MLP neurons of a small language model. Each row is named by its layer, matrix (up: input weights) and neuron, and shows model dimensions 224-351. Each number is 128 + 24 x the weight over its row's rms, rounded and kept within 0 to 255.
Before each neuron's rows, "fires on" lists the tokens most often at its 100 highest values on Wikipedia text that the model never trained on.

fires on: ",", " that"
L4.up663 [165  81 106 106  89 116 115 122 109 138 154 120 137 168 143 110 127 149 120 117 114 158 145 163 122 161 139 115  95  95  62 179 137 105 120 183 124 138 126 152 149 114 105 182 126 134  89 129 159 138 141 117 130 135  90 118 104 106 139 116 110 104 112 140  98 165 128 140 141 164 116 123 108  93  86 108 115 137 139 154 106 153 113 162 112 109  95 166  99 171 141 199 131  96 138 135  64 105 102 115 152 114 125 163 134 173 141  96  88 125 125  74  95 167 157 148  97  87 149 144 135 172  98 146 126 159 144 138]

fires on: " a", " det", " te", " adj", " A"
L4.up503 [ 96 117 148 122 128 153 114 150  71 164 139 136 131 170 135 133 137 133 127 138 149 121 118 182 140 128 112 141 153 142 157 129 136  87 122 188 133 175 154 167 138  84 143 148  85 127 136 128 173 143 115 102 137 134  93 139  93 123 167 104 123 132 128 157 105 118 160 145 139 141 107  91 131 120 122 155 115 158 170 119 157 141 107 157 146 143 133 106  80  85 102 147 135 103 130 152 135  97 107 129 156 121 130 136 107 171 116 131 144 126 151 166 110 136 160  91  93 122 124  94 140 123  86 157 135 156 125 106]

fires on: " there", " had", " There", "With", " with", " With"
L4.up120 [132 192 141 116 163 112 118 119 114 142 122 148 101 127 100  89 146 105  99 114 114 140 129 138 131 138 157 122 122 112 126 131 108 143 123 113 156 133 157 155 103 124  81 131 143 154 119 117 140 112 123 120 221 116 107 102 121 126 161 127 118 118 107 158 148 111 155 123  72  97 110 165  97 138  99 139 131 143 146 113 101 152 124 165  66 100  93 114  72  93 146 131  90 111 178 120 171 147 100 160 139 108 152 170 141 144 131 134 128 150 123 124 116 110 106 102 108 134 144 121 170 136 116 134 127 110 162 111]

fires on: " |"
L4.up803 [123  79 128  90 155 139 103 129 170 116 124 134 130 120 127 145 113 140 134 147 160 143 136 124 166 105 137 137 118 174 105 132  96 145 148 112 140  97 140 144  98 112 130 141 184 136 164 130 137 137 151 155 142 134 129 129 120 126 151 151 167 148 152 145 136 141 129 202 130 164 145 163  82 137 154 152 110 127 138 140 134 125  91 124 125 136  71 149 134 141 158 153  93 138 154 127 151 102 128 117 154  94 119 100 138 141 146  95 127 104 145 210 138 119 111 130 113 139 125 156 114 133 166  99 142 104 107 128]

fires on: " Per", " Cor", " Cont", " Pri", " Cla", " Par"
L2.up159 [147 128 105 192  77 119 108 108 132 132 165  94 136 121  87 112 116 136 131  92 124 154 103 157 132  80 120 117 135 160 112 137 118 137  98 165 156 122 203 143 121 131 139 103 176 134  94 121 145 115  93 138 104 193 153 127 143 128 131 112 175  91  84 134 129 125 133 126 142 132 135  97 154 147 139 186 144 106 119 105 107 146 140 111  97 120 111 111 102 145 130 125 126  86 143 125  98  80 107 146 132 124 119 111 161 127 120 103 137  97 115 139 111  71 144 164 106 111 129 132 155 164 125 139 134 146 104 156]

fires on: ".", " no"
L5.up68 [146 145 152 116 119 173 128 119 116  95 131 115 126 133 158 110 128 145 135 126 131 129 106 158 119 161 131 116 132 173 150 164 129 147 142 167 148 165 178 116 121  60 154 129 110  78 119 125 181  83 133 174 132 138 111 144  86  83 169 131 109 126  87 122 148 134 104 174  98  93 104 101 126 170  49 162 125 116  92 149 107 112 128 117 110 120 126 156 104 128 133 113 163 161 155 139 143  98  88 131 168  93 118 124 132 201 132 127  87 137 136 119  73 102 145 129  79 133 119 126 166 167  98 149 151 188 116  97]

fires on: "\n", ",", "."
L5.up133 [133 170  92 124 156 159 117 124  98 120 171 103 141 147 151 121 129 118 163 104 119 140  98 158 153 168 126 138 152 146 133 166 123 128 128 119 188 156 129 119 112 146 133 163  98  76 124 104 152 104 140 136 124 145 105 155 118 103 140  99 126 120  82 146 104 149 126 151 118 115  96 138 122 104 116 137  87 128  82 138 106 117 150 155 151 119 134 121 118 132 176 132 154 112 123 124 180 129  80 145 159 118 100 161 109 135 137  77 112 135 135 161  83  95 115 115 118 119 105 121 171 150 102 146  76 142 112 152]

fires on: " he", " as", " and", ";", ","
L6.up490 [107 140 105 133 137  94 135 101 151 113 115 142  92 158 136 131 148 149 137  93 138  93 161 180 142 126 156  94 113 122 129 147 113 106  90 103 165 141 110 137 151 117 115 145 117 136 160 145 158 111 162 127 203 127  89  73 162 144 148 133  80 136 111 161 119 140 116 142 116 159 135 129 103 138  93 151 124 156 131 118 143 127 140 155  90 140  68 153  96 100 135 120 149 115 155 135 102 138 119 110 118  75 105 105 146 118 100 153 130 111 132 150 131 129 107 110 105 110 111 106 148 125 107 110 128 172 121 142]

fires on: ":", "ra", "la"
L2.up236 [ 93 107 162  94 118 134 124 147 126 139  94 167  94 143 127 118 118 157 139 108 119 161 143 107 134 193 154 147 132 124 137 140 115 128 132 145 124  86 113 133 111 147 144 150 178 141 150 120 149 137 123 165 118 119 116 120 137 122 104 128 118 151 116 137 141 145 106 106 162 120 102 126 122 160 113 171 117 133 128 154 169 135 167 113 130 139 128 122  85 159 124 133 154 145 162 109 104 156  91 110 155 104 118 178  92 153 126 177 147 117 101 151 157 125  89 108  99 114 147 141 114 119  54 115 122 121  93 148]

fires on: " the", " first", "s", " second", " highly"
L6.up1088 [ 78 123 123 129 133 114 118 175 123 109 128 128 120 114 126  87 147 109 134 127 150 122 137 164 177 108 122 170 138 138 130 114 146 139 110 119 145 146 132 124 124 125 105  94 118 122 137 117 135 114 135 113 116 141 117 112 139 108 160  90  94 134 111  88 135 142 156 151 131 140 129  86 164 106 142 147 169 200 125 154 124 123 146 145  87 105  88 146 135 144 121 149  96 177 143 163 139 107 132 130 123 131  97 118 141 113 155 156 148 120 134 132 116 151 164 114 116 106 146 119 108 144 132 124 106 196 155  84]

fires on: " |"
L4.up904 [120  87  79 108  97 103 115 136 150 113 123 149 145 116 132 157 135 127 150 142 149  79 130 126 164 133 126 132 105 165 138  94  95 130 150 114 100 130 125 147 120 117 114 103 166 154 132 155 116  95 134 140 137 128 122 159 129 160 142 117 118 113 155 147 128 137 133 169  86 175 139 152 150 132 150 118 103 128 175 170 133 127 118 156 158 169 102 158  77 171 114 130  92 135 149 120 160  85 146 170 107 116 101 119  89 152 134 113 146 112 189 126  98 136 120 125 105 125 159 128 163 111 144  81 137 130 110 114]

fires on: ":", "\n\n", " /"
L2.up1023 [126 135 130 117 148 147 117 105 142 130 130 202 108 132 146 136  89 162  80 113 181 117 160 108 174 164 125 149 103 140 147 146  97 151 151 160 110 133  82 152 115 175 143 165 132 140 140 119 148 161 109 152 129 130 114 115 154 153 107 179  76 129 144 142 140 121 123 156 127 158 152 134 128 121 143 135 133 125 138 164 141 174 129 122 109 125 102 162 120 141 154 133 138 157 152 128  94 129 121  98 123 105 130 184  79 160 182 159 147 104 147 125 128 138  84  71 129 127  92 193 138 125 111  71 159 133 107 113]

fires on: " the", " it", "s", " part"
L6.up183 [133 124 167 139 131 114 115 142  95 126 126 126 108 163 149 143 114 114 173 129 111 127 143 136 153 119 150 182 151 103 100 105 110 119 139 141 171 120 164 126  95 135 129 119 139 153 150 134 182  98 135 100 134 105 130 137 158  96 145 138 110 102 131 100 142 138 121 115 114 160 128 103 139 125 101 124 207 171 126 145 127 140 150 174 136 115  94 146  69 141  94 156 124 155 132 128 124  83 111 135 165 118 143 114 133 144 132 154 111  72 144 152  96 132 123 142  89 161 149 157 132 111 106  98 126 169 143 115]

fires on: "="
L4.up550 [135 147 106 151 112 102 134 145 122 137 144 124 102 118 109 148 163 125 125 137 164  71 115  94 154 140 130 151 139 137 139 111 122 143 128 101 139 167 158 142 111  67 109 114 105 136 100  94 142 108 125 173 163  97  85 138 139  96 126  93 150 156  77 140 108 131 161 119  76 111 118 120 139 135 125 168 136 129 146 127 142 140 172 161 130 131  80 152 119 134 157 112 140 129 142 141  96 125  79 132 165 118 132 155  92 100 133 119  73 132 140 116 110 121 157 147 133 152 104 163 152 136  89 184 118 177 145 126]

fires on: ",", "ough", "A", "=", "the", " the"
L5.up1023 [143 100 109 111 115 138 113 151 127 159 154 107 141 164 155 136 148 114 141  95 139 158 121 131 144 142 115 150 106 134  82 109 136 128 131 158  98 165 119 118 144  69 144 127 108 120  82 145 156 142 144 113 150 161 114 156 124 111 132 107 107 144 121 126 104 146 119 121 108 171 125 130 168 107  91 151 117 155 105 146 142 121 110 166 130  89 149 158 118 139 131 144 104 138 100 123 122  71  93  89 184 152 116 139 150 182 157 104  79 100 159 115  99 134 174 150 128 167 144 164 138 138 117 179 146 114 127 127]

fires on: " Fl", "ti", "si", "–", "fl", "-"
L4.up1128 [132 108 166 128 121 137  98 117 132 130 141 134  99 131  93 101 134 176 127 128 167 161 154 157 115 126 130 148 159 165 170 130  96 139 114  98 120 154 124 166  92 173 150 119 128 164 142 125  78  78 146 182 113 142 116 108 167 113 147 119 175 117 141 132 162 114 131  91 157  94 101 133 128 128 146 151 136 136 117  94 131 145 114 109 138 109 137 121 149 168 157 135 105 158 115 151 113 115 135 146 113  75 121 114 135 122 152 139 121 170 123 128 105 106  74 178 112 118 150 157 186 130 102  96 126 131 141 119]

fires on: "="
L5.up1255 [138 142 122 155 112  87 151 151 139 123 168 104  94 118 123 149 180 131 128 137 157  96 113  88 156 137 147 156 125 132 145 116 120 153  98  98 152 155 153 139 105  79 145 112 124 134 110  88 150 117 101 161 166 114  94 117 129  92 126 111 159 158  84 136 116 146 162 137  73 145  99 106 125 108 136 170 134 115 142 157 136 110 185 154 149 110  82 157 122 124 163 120 137 127 124 144  92 118  90 139 160 114 122 172  66 115 122 132  90 123 137 117 112 100 141 134 126 140 114 146 164 141  98 158 106 169 137 137]

fires on: " there", " There", " age", " from", "There"
L2.up30 [128 103 145 129 112 103 114 160  84 154 156 165 131 146 109  68  93 106 184 118  97 178  96 122 113 167  98 123 136 127 132 159 119 128 113 157 154 140 101 163  80 139 126 128 154 121  98 104 154 119 124 112 168 140 148 125 141  56 136 149 125 105 135 151 144 109 184 163  98 144 139 126 144 128  85 111 134 106 130  75 113 129  93 137 106  81 114 160  83 138 136 159  78 118 156 130 113 104  94 178 168 121 118 160 132 132 102 142  87 142 135 131 143  98  76  91 110 148 133 146 134 112  96 182 116 101 150 164]

fires on: " at", " Par", " Am", " Cont", " off"
L5.up856 [154 130 123 144 108 164 114 122 127 125 158 113 142 123  82 148 135 114 136 114 159 113 128 157 159 112 154 131 115 161 123 155 133  87 117 120 124 144 146 176 100 134 118 105 157 126 129 112 169  98  91 144 125 177  85 136 124 169 132  88 111 108  69 157 139  92 128 134 137  87 124 138 131 162  85 120 160 168 175 117 158 117 138 115 159 115 137 113  85 108 141 127 104 128 107 135 131  82 155 129 132 110 102  96 118 130  92 103 115 142 148 109  84  99 124 133  82 131 126 136 148 119 152 107 161 158 138 103]

fires on: " a"
L6.up368 [124 137 135 122 105 106 103 174 111 159 136 167 133 159 106 147 134 122 112 110 178 150 136 116 125 108 154 125 139 166 130  98 110  98 132 155 142 148 146 136 101  94 120 137  96  88 130 136 138 143 149  77 126 125 112 119 126  95 143 116  80 130 122 142 115 134 155 161 134 139 120 102  86 124 142  98 131 161 140 117 157 122 137 157 129  87 129 113 121 101 124 160  92 147 104 125 126 141 123 126 126 122 146 174 120 131 123 138 127 139 112 125 148 113 160 111 117 108 106 130 145 141 100 175  91 117 143  80]

fires on: " there", " There", " age", " since", "ti"
L2.up478 [121 146 142 125 138 113 118 120 121 131 139 161 105 142 128 103 167 141 139 100 108 181 142 169 114 157 120 131 153 122 184 170 130 135 128 133 173 181 123 182 141 143 155 109 140  89 127 114 123 107 107 125 150 100 169  81 145  91 166 119 159 101 132 115 153 122 156 130 120 147 167  98 137  76 112 144 130 128 116 137  66 105 112 164 119 150 136 134 101 128 163 144  96 129 118 127 132 125  64 162 164 135  72 116 115 114 109 130 147 126 108  83  67 111  37  98 118 141 104 105 122 135  87 144 122 127 131 151]

fires on: " |", "  ", " Votes", " W"
L5.up751 [129 134 129 135 128 118 114 109 171 157 134 131 117 131 117 131 146 131 129 108 159 152 153 106 125 141 107 148 112 109 109 113 111 124 127 149 127 139 169 178 113 124 133 100 157 120 127 146 146 120 174 159 145 135 104 173 195 124 146 103 133 147 130 157 138 158 127 148 132 118 144 168 166  99 154 118 114 115 141 119 149 120 128 167 169 103 122 139 112 141 165 118 111 141  89 135 127  98 123 132 112 170 104 102 138 133 128  93 118 126 139 127 135 128 108 160  71 113 148 149 148  86 165 104 104 107 126  86]

fires on: " there", " res", " There", " pres"
L2.up95 [102 153 149 135 123  95 104 116 134 128 136 129 134 142 107 127 130 164 154  71 114 143 111 129 136 190 133 101 156 154 175 167 122 139 169 179 150 130 139 136 126 103 139 116 120 159 117 119 117 113  85 131 164 126 174 151 153  96 172 105 163  96 130  85 156 125 147 114 118 142 148 100 128  93 110 165 155 102  95 103 110 171 102 127 124 146 125 114 114 145 101 142 127 124 187 132 144  91  95 156 169 122 131 111 117 134 131 132 121 133 115 101 122 118  98 102  88 145 114 139 138 163 103 122 116 117 118 139]

fires on: "-"
L4.up606 [124 169 140 121 149 116 114 122 150 119 169 165 126 166 115 115 152  99 111 135 115 119 117 139 118 170 127 159 102 143 147  91 131 111 126 144 142 129 119 129 156 113 114 135  92 164 111 117 174 123 124 146 170  91 136 130 151 136 164 110 116 116  72 199 101 121 121 154 138  86 127  75 109 137  83 150 142 115 135 121 118 108 136 137 106 146 144 142 101 145 140 138 167 130 124 128 122 178  88 147 168  94  98 159 119 181 126 128 138  85 138 106 108 133 124 128  91 139 142 140 126 162 123 122  82 135 108  96]

fires on: "  ", "\n", " |"
L4.up1400 [142 112 105  97 116 106 101 129 149 130 149 130  92 135 137 174 113 135 188  94 145 143 113 121 143  87 130 201 118 129 136  95 112 132  96 166 100 164 166 162 132 109 158 112 138 159 118 117 193 116 138  74 167  97 110 119 173 157 147 141 158 151  78 161 145 135 183 123 108  74  76 121 107 141 139 182 127 133 117 109 157 134 140 139 116  97  87 119 105 128 100 129 137 125 167 148 110 119 119 145 113 113 128 131 136 155 112 114 145  87 147 145 146 108 114 131 100 123 163 106 124 124 143 156 156 168 140 114]

fires on: " and", ",", "ly", ".", "-"
L5.up475 [107 126 129 140 132 108 128 138 140  93 145 137 105 145 186 162 110 160 109  83 129 150 145 142 132 153  96 126 144 105 132 145 125 100 110 123 161 110 136 144 151 140 140 152  84 114 136 153 145 132 143 122 155  99 147 139 130  99 128 117 145 136 110 121 106 161 125 146 148 138 124 119 119 125 153 142  95 146 130 105 121 166 108 163 105 133  99 130 118 114 134 121 118  89 111 133 142 116 166 143  92  95 109 112 101 120  89 112 145 125 107 124 145 150 118 152 100 116 119 139 170 149  91  86 121  99 149 116]

fires on: ".", "\n\n", "\n", " (", " |", ":"
L5.up1484 [ 93 140 128 133 160 155 111 123 154 125 163 166 116 109 153 153 168 170 193 130 123 126 141 134 154 123 122 126 129 143 161 151 116 120 108 124 156 181 161 162  81 133 142  98 147 132 130 128 147 100 166 134 201 162 118 138 111  91 116 118 152 154  86 168 150 154 136 110 122 119 167 110 101 147 152 146 137 137 125 151 101 117 137 136 132 144  97 126  98 122 121 134 105 101 127 127 107 134 117 108 116 115 124 136 124 142 114  94 169 125 110 110 130 110 136 115 104 147  82 179 183 146  82 110  96 174 117 113]

fires on: ".", " h", " where"
L5.up910 [121 172 154 119 174 127 109 122 162 136 162 115 125 123 165 146 140 136 128 127 126 125 134 168 129 167 133 137 115 173 148 127 127 161  97 144 160 142 149 152 174 108 184 164 124 115  91 116 133 108 135 173 128 141 170 104  98  81 119 114 133  74  95 137 135 163 106 133 143 135  88 105  91 147 131 153 170 105 116 153  80 111 137 101 152 152 118 128 130 123 139 151 128  81 111 109 170  92  90 119 172 166 102 127  91 106 153  76 128 140 149 132 135 110  74 145  89 125 160 175 162 154  76 156 125 142  83 138]

fires on: " |", "\n\n", " Season", " Year", "|", " No"
L4.up1050 [113 101 136 114 151 117 109 105 172 147 173 138 138 148 143 148 113 127 135 123 150 146 136 183 151 140 152 138 101 117 140 200 114 117 139 148 138 170 112 118 152 143 113 155  94 121 137 120 129 128 122 127 150 128 105 116 148 113 137 104 138  90 130 145 104 125 113 136 121 155 114 123 137 127 114 154 140 127 155 118  93 119 107 180  89 162 122 147  78 138 106 171 126 176 106 117 164  99  91 125 142 118 128 158  97 124 172  96 130 149 150  81 106 131 142 121 140 135  99 126 105 174 129  85 144 147 120  86]

fires on: " Cor", " Ser", " ±", "ti", " Ter", " Pri"
L4.up1108 [152 158 143 144 106  89  94 147 131 122 158 133 136 136  96  89 123 111 127 106 149 100 154 141 129 129 130  95 140 151 117  89 140  92 108 193 138 139 125 126 133 176 138  99 119 137 113 103 143 104 116 119 140 124 114 153 135 111 135  99 156 144 108 133 140 123 100 141 128 159 170  90 125 156 146 158 144 124 102 105 130 143 138 113 110 125 120 105  93 102 145 112 132 112 167 154 175 113 131 147 142  96 129 120 129 111 110 101  91 108 124 114 135  95 136 129  75 107 120 125 141 144 141 126 127 123 148 133]

fires on: "-"
L5.up363 [154 180 128 137  89 152 102 161 147 145 159 119 159 137 147 103 123 142 127 126 143 145 112 142 146 140 135 138 131 136 121 119 114 105 123 141 148 124 104 116 158 123 115 111 115 142  80 119 182  92 142 151 141  97 145 137 183  85 143  92  96 102 126 125 107 164 109 169 124 104 150 107 150 143 119 143 141  93  95 153 135  97 182 146 126 132  93 112 106 150 124 169 125  90 116 147 141 121 115 171 133 116 113 138 174 193 101 113  94 127 147 153 124 127 102 126 133 136 155 163 114 168 110 177 117 153 100  82]

fires on: "s", "t", "ly", "-"
L4.up1020 [103 124 148 173 131 129 111 143 129  50 138 151 109 138 151 156 111 145 130 129 143 139 149 147 147 112 127 145 137 175 116 131 126 161 135 105 177 153 128 121 106 146  86 144  79 101 103 131 103 109 119 134 107 150 118 178 146 103 108  99 186 172 112 106 110 131  85 156 151 142 125 145 127 125  86 144  94 110 165 125 100 164 115 132 130 126 126 145 102 103 117 112 134  99 135 123 155 151 138 156 110 126 125 116 134 164 116 129 130 114 128 138 115 130 136 157 148  95 127 153 180 139 103 125  96 175 153 120]

fires on: "=", " the", "s", " his", " her"
L6.up256 [170  89 109 146 109  96 130 146 115 148 157 140 138 138 119 155 134 118 144 130 142 148 143 144 136 131 112 147 135 124 122 128 138 110 113 148 111 137 112 151 154 110  65 110 142 120 112 113 131  98  92 150 155 154 114 146 130 110 111  93 116 126 112 152 100 117 129  99  76 169 103 103 130  83 152 144 142 118  92  86 141 106 102 161 141 104 129 179 162 135 134 138 135 122 101 141  82  67 108 112 125 100 142 142 109 173 110  96 115 131 147  82 111 112  98 143 154 122 129 117 161 161 136 180 117 145 114 126]

fires on: "="
L5.up899 [137 148 120 150 104  89 142 142 141 130 160 131  98 108 125 137 165 119 126 121 166  95 117 112 173 153 127 159 128 137 132 127  99 152 113 121 152 177 153 136  95  77 130 103 114 108 119  91 134 115  87 157 183 110  83 116 134 105 142 102 149 153  73 155 112 153 152 134  66 146  99 106 142 125 125 162 121 116 136 160 154 112 169 165 136 120  96 167 133 136 169 149 151 136 139 129  75 107  80 143 170 109 120 183  82 133 129 109  86 116 143 114 100  93 142 132 113 157 117 144 161 149 100 150  99 174 110 118]

fires on: " |", "=", "\n", "-", "\n\n", " 0"
L2.up240 [140 103  95 115 115 155  81 103 131 124 112 174 106 155 119 130 112 117 130  97 146 101 143 184 165 114 128 145 147 133 116 109 125 113  86 153  93 149 153 176 116 101 142 122 148 142  90  97 158 114 154 124 176 136 141 145 146 137 189 143 115 151 105 138 134 127 195 134 145 148 145 135 170 150 125 136 131 133 154 131 168 141 142  94 130 109  98 123 133 119 104 135  95 124 129 146 122 117 134 135 143 123 133 124 149 133 151 115 127 102 139 171 135  86 118 124  60  91 149 168 173 142 114 146  96 143 123 100]

fires on: " and", " well", " of", " to", "-", " a"
L6.up1502 [174 147 127 140 158 130 108 127 136 144 135 142 113 142 137 155 120 143 114 116 163 139 162  89 142 157 145 118 116 135 119  78 107 111 113 147 135 164 184 137 117 132 155 115 141  76 128 108 188 157 143 104 153 129  95 133  94 109 130 128 147 126 151 157  78  99 124 131 118 111 146 107 128 122 141 126 128 160  93 151 120 135 121 173 127 171 131 146 104  95 115 156 118 171 108 126 145 128 118 173 118 129 189 139 106 133 108 147 160  69 162 157 129 120 165 159 109 107  93  78 173  86  83  83 104 130 128  77]

fires on: " the", "–", "\n\n", "-", " Inter", " |"
L5.up649 [132 156 145 107 124 142 101 125 155 144 117 154 100 140 155 139 143 169 171  98 176 134 175 195 153  96 132  96 152 166 191 177  98 133  75 105 133 134 166 136 141 105 184  99 142 124 121 134 139 126 182 153 144 147 121 105 119 118 165 148 132  75 123 108 162 132 141 143 154 121 132 156 155 117 148 134 154 127 138 105  98 108 110 143 132 162 113 114 102 133 153 140 111  88 115 158  91 128 117 149 120 123  95  82 114 127 143 107 127 149 129 136 148  96  93 152 125 104 134 176 158 148  87 130 136 127 137 160]

fires on: "=", ",", " the", " to", " The"
L5.up740 [157 105 131 161 110  97 131 149 148 158 148 104 133 118 121 102 139 142 138 114 146 132 156 143 130 135 128 140 126 123 142 140 108 154 107 106 153 140 129 144  98  81 134 121 124 109 102 123 124 101 115 130 161 101 116 111 154  92 130 116 129 136 107 150 123 120 164 153  68 123 119 119 119 133 132 173  92 151 143 143 118 110 136 165 127  81  99 194 139 118 130 147 112 129 100 141  96 123  65 143 138 113 119 146  73 137 134  91  84 109 158 103 119 105 158 161 139 130 151 143 163 152  99 125 117 194 110 115]

fires on: " |"
L2.up908 [178 124 106 118  93 114 110 160 142  96 124 148  83 129 123 141 151 130 109 151 131 119 161 143 139 104 123 138 145 159 151 142 109 137 197 136 143 133 127 166 114  94 111 111 165 158  92 138 142 126 135 123 143 121 104 135 182 127 107 124 142 142 122 122 134 157 185 122 111 147 146 115 150 156 123 110 121 163 151 117 152 148 108 117 163 138 100 140  99 129 157 127  92 131 138 131 118 139 135 130 161 107 119 155 125 122 124 150 120 110 162 124  98 127 154 133  95 130 152 119 119 125 133 162 123 133 124 134]

fires on: " of", " to", "ute", "ing", "ate"
L4.up1282 [109 142 162 145 113 139 105 138 145 152  99 151 103 103 127 135 171 105 110 137 155  76 135  93 168 119 130 158 135 164 112  62 141 109 129  83 126 147 115 109 160 149  76  92 153 149 136 116 120 161  97  96 126 125 130 191 129 119 142 116 173 139 110 157  85 120 149 139 102 148 131  90 121 118  80 149 120 167 151 113 133 100 137 134 146 176 123 130 129 115 111 112 109 114 129 139 129 158 119 128 129 134  99 168 165 166 150 114 121 100 126 111 111  73  88 117  91 120  99  92 138 120 125 106 109 134 118 115]

fires on: ",", "-", ":", " No", "Un", "\n"
L5.up1194 [135  93 106 141 145 155  95  87 134 114 104 152  90 148 115 142 130 138 122 122 156  72 148 137 155  67 136 138 111 160 108 172 128 146 136 138 129 131 127 150 132 101 135 108 127 157 109 126 130 111 163 126 210 161 158 146 137 127 142 145 135 162 120 125 111 125 141 123 116 153 113 146  99 156  73 108 148 150  92 147 103 141 101 156 111 155  89 127 143 132 124 154 118 139 141 134  62 123 128 138 140  81 116 140 148  84 109 100 152 137 130 139 101 102 133 146  54 105 103 136 121 138 103 202 141 102 147 140]

fires on: "\n", " \"", ".", "\n\n"
L4.up924 [137 137 131 129 146 122 121  94 103 145 142 140 126 122 133 127 118 132 152 136 115 110 131 129 162 159 118 100 135 169 143 131 143 128 155 134 192 138 142 133 145 100 155 153 129  96 101 126 151 105 137 147 139 145 140 120 109 121 159 142 156 161  77 130 126 159 100 131 155 117 143  97 109 137 115 178 139 121  99 128 128 126 103 143 160 129 112 151  81 136 150 168 128 133 123 122 123 125  87 130 155 105 106 152  99 151 156 139 104 125 167 134 124  96 100 100  89 107 100 131 162 127  95 121 111 176 117 140]

fires on: "\n\n", "=", "|", ":", "-", "Born"
L2.up552 [164 117 120  85 116 154 109 101 125 144 141 179  82 142 167 138  81 131 141 140 157 114 133 183 157 112 126 143 102 111 128 161 126 161 119 114 108 132 117 163 130 119 129 150 146 131 122 113 115 149 148 134 150 135 103  90 162 138 178 121 154 120 111 133 112 117 119 165 157 129 123 112 148 112 123 118 170 122 139 155 129 110 137 117  98 151 139 123  94 123 115 184 138 155 154 116 142 151 116 123 158 111 134 160  96 145 176 160 111  96 117 157  89 121 129 100 112 112 121 164 116 105 102 104 173 112 116 100]

fires on: " his", " a", "N", " career", "E", " E"
L6.up129 [171 173 126 105 117 134 110 142 133 123 172 139 145 113 139 149  88 134 104 100 144 142 128 118 165 139 149 145 142 117 136 134 127 124  91 177 109 194 140 152  76 104  80 144 105 106 128 113 120 146 131 100 168 124 128 132 125 127 126 131 107 102 115 141 138 122 149 118 108  89 150 160 122 123 138 117 145 151 150 171 118 144 129 126 155 129 113 125 158 113 118 150 139 136 128 115 129 140 125 109 117 110 120 151  90 109 119 174 138 169 160 119 102 109 160 112 141 135 101 121 160 141 113 116  99 182  97  95]

fires on: " |", ";", "|", "  ", "-"
L2.up487 [177 147 112 136 100 124 115  93 138 103 154 159 130 117 158 129 127 130 134 108 126 130 135 109 126 137 127 145 155 231 125 122 103 148  86 151 138 144 154 147 125 111 109 119 155 193 129 130 167  98 143 150 161 137 170 130 151 128 141 133 160 119  71 172 147 155 130 134 145 159 209 101 171 121 167 141  88 123 157  70 167  82 130 139 154 127  65 117 139 132 183 141  83 123 155 115 156 163 130 139 142 118 117 129 113 117 109 107 143 103 112 159 147 131  97 139  37 138 146 135 108 142 104 167 151 144 133 142]

fires on: "-", " of", " club", " film", "=", "'"
L2.up1058 [ 90 179 147 123  85 144 125  81 185 126 172 159 132 134 142 113 106 133 139 143 151 141 140 141 146 149 152 148 160 175 139 131 131 104 139  65 123 106 120 117 111  94 136  72 111 128 168 106 135 135  72 121 139 145 174 118 138 117 156 121 114 126 108 128 125 105 138 123 139 154 122  75  95 123  98 121 142 180 126 138 108 115 116  88 108 180 145  99 119 147 136 127 158 149 110 156 145 178  85 145 142  88  68 147 114 172 108 160 144 113 125 107 108 147 116 140 120 131 162 142 180 137 140 155  94 116 110  95]

fires on: ","
L5.up287 [156  65 106 156  98 119 106 156 105 133 104 165 131 161 136 135 127 133 132 112 183 143 109 106 125 177 115 161 103 127 104 148 107  77 132 184  95 140 112 173 122 129 125 194  93 116 138 132 137 143 171 119 151 167  99 120 136  81 110 141 160 125 123 138 100 138 153 125 125 147  87 140 160 132 126 143 103 103 114 119 137 154  93 127 123 101 121 128 127 151 113 166 133 147 158 106  77  72  86 116 117 130 164 137 135 151 159 102  85 146 113  97 145 126 175 132 129 131  66 156 161 181 109 137 114 137  93 131]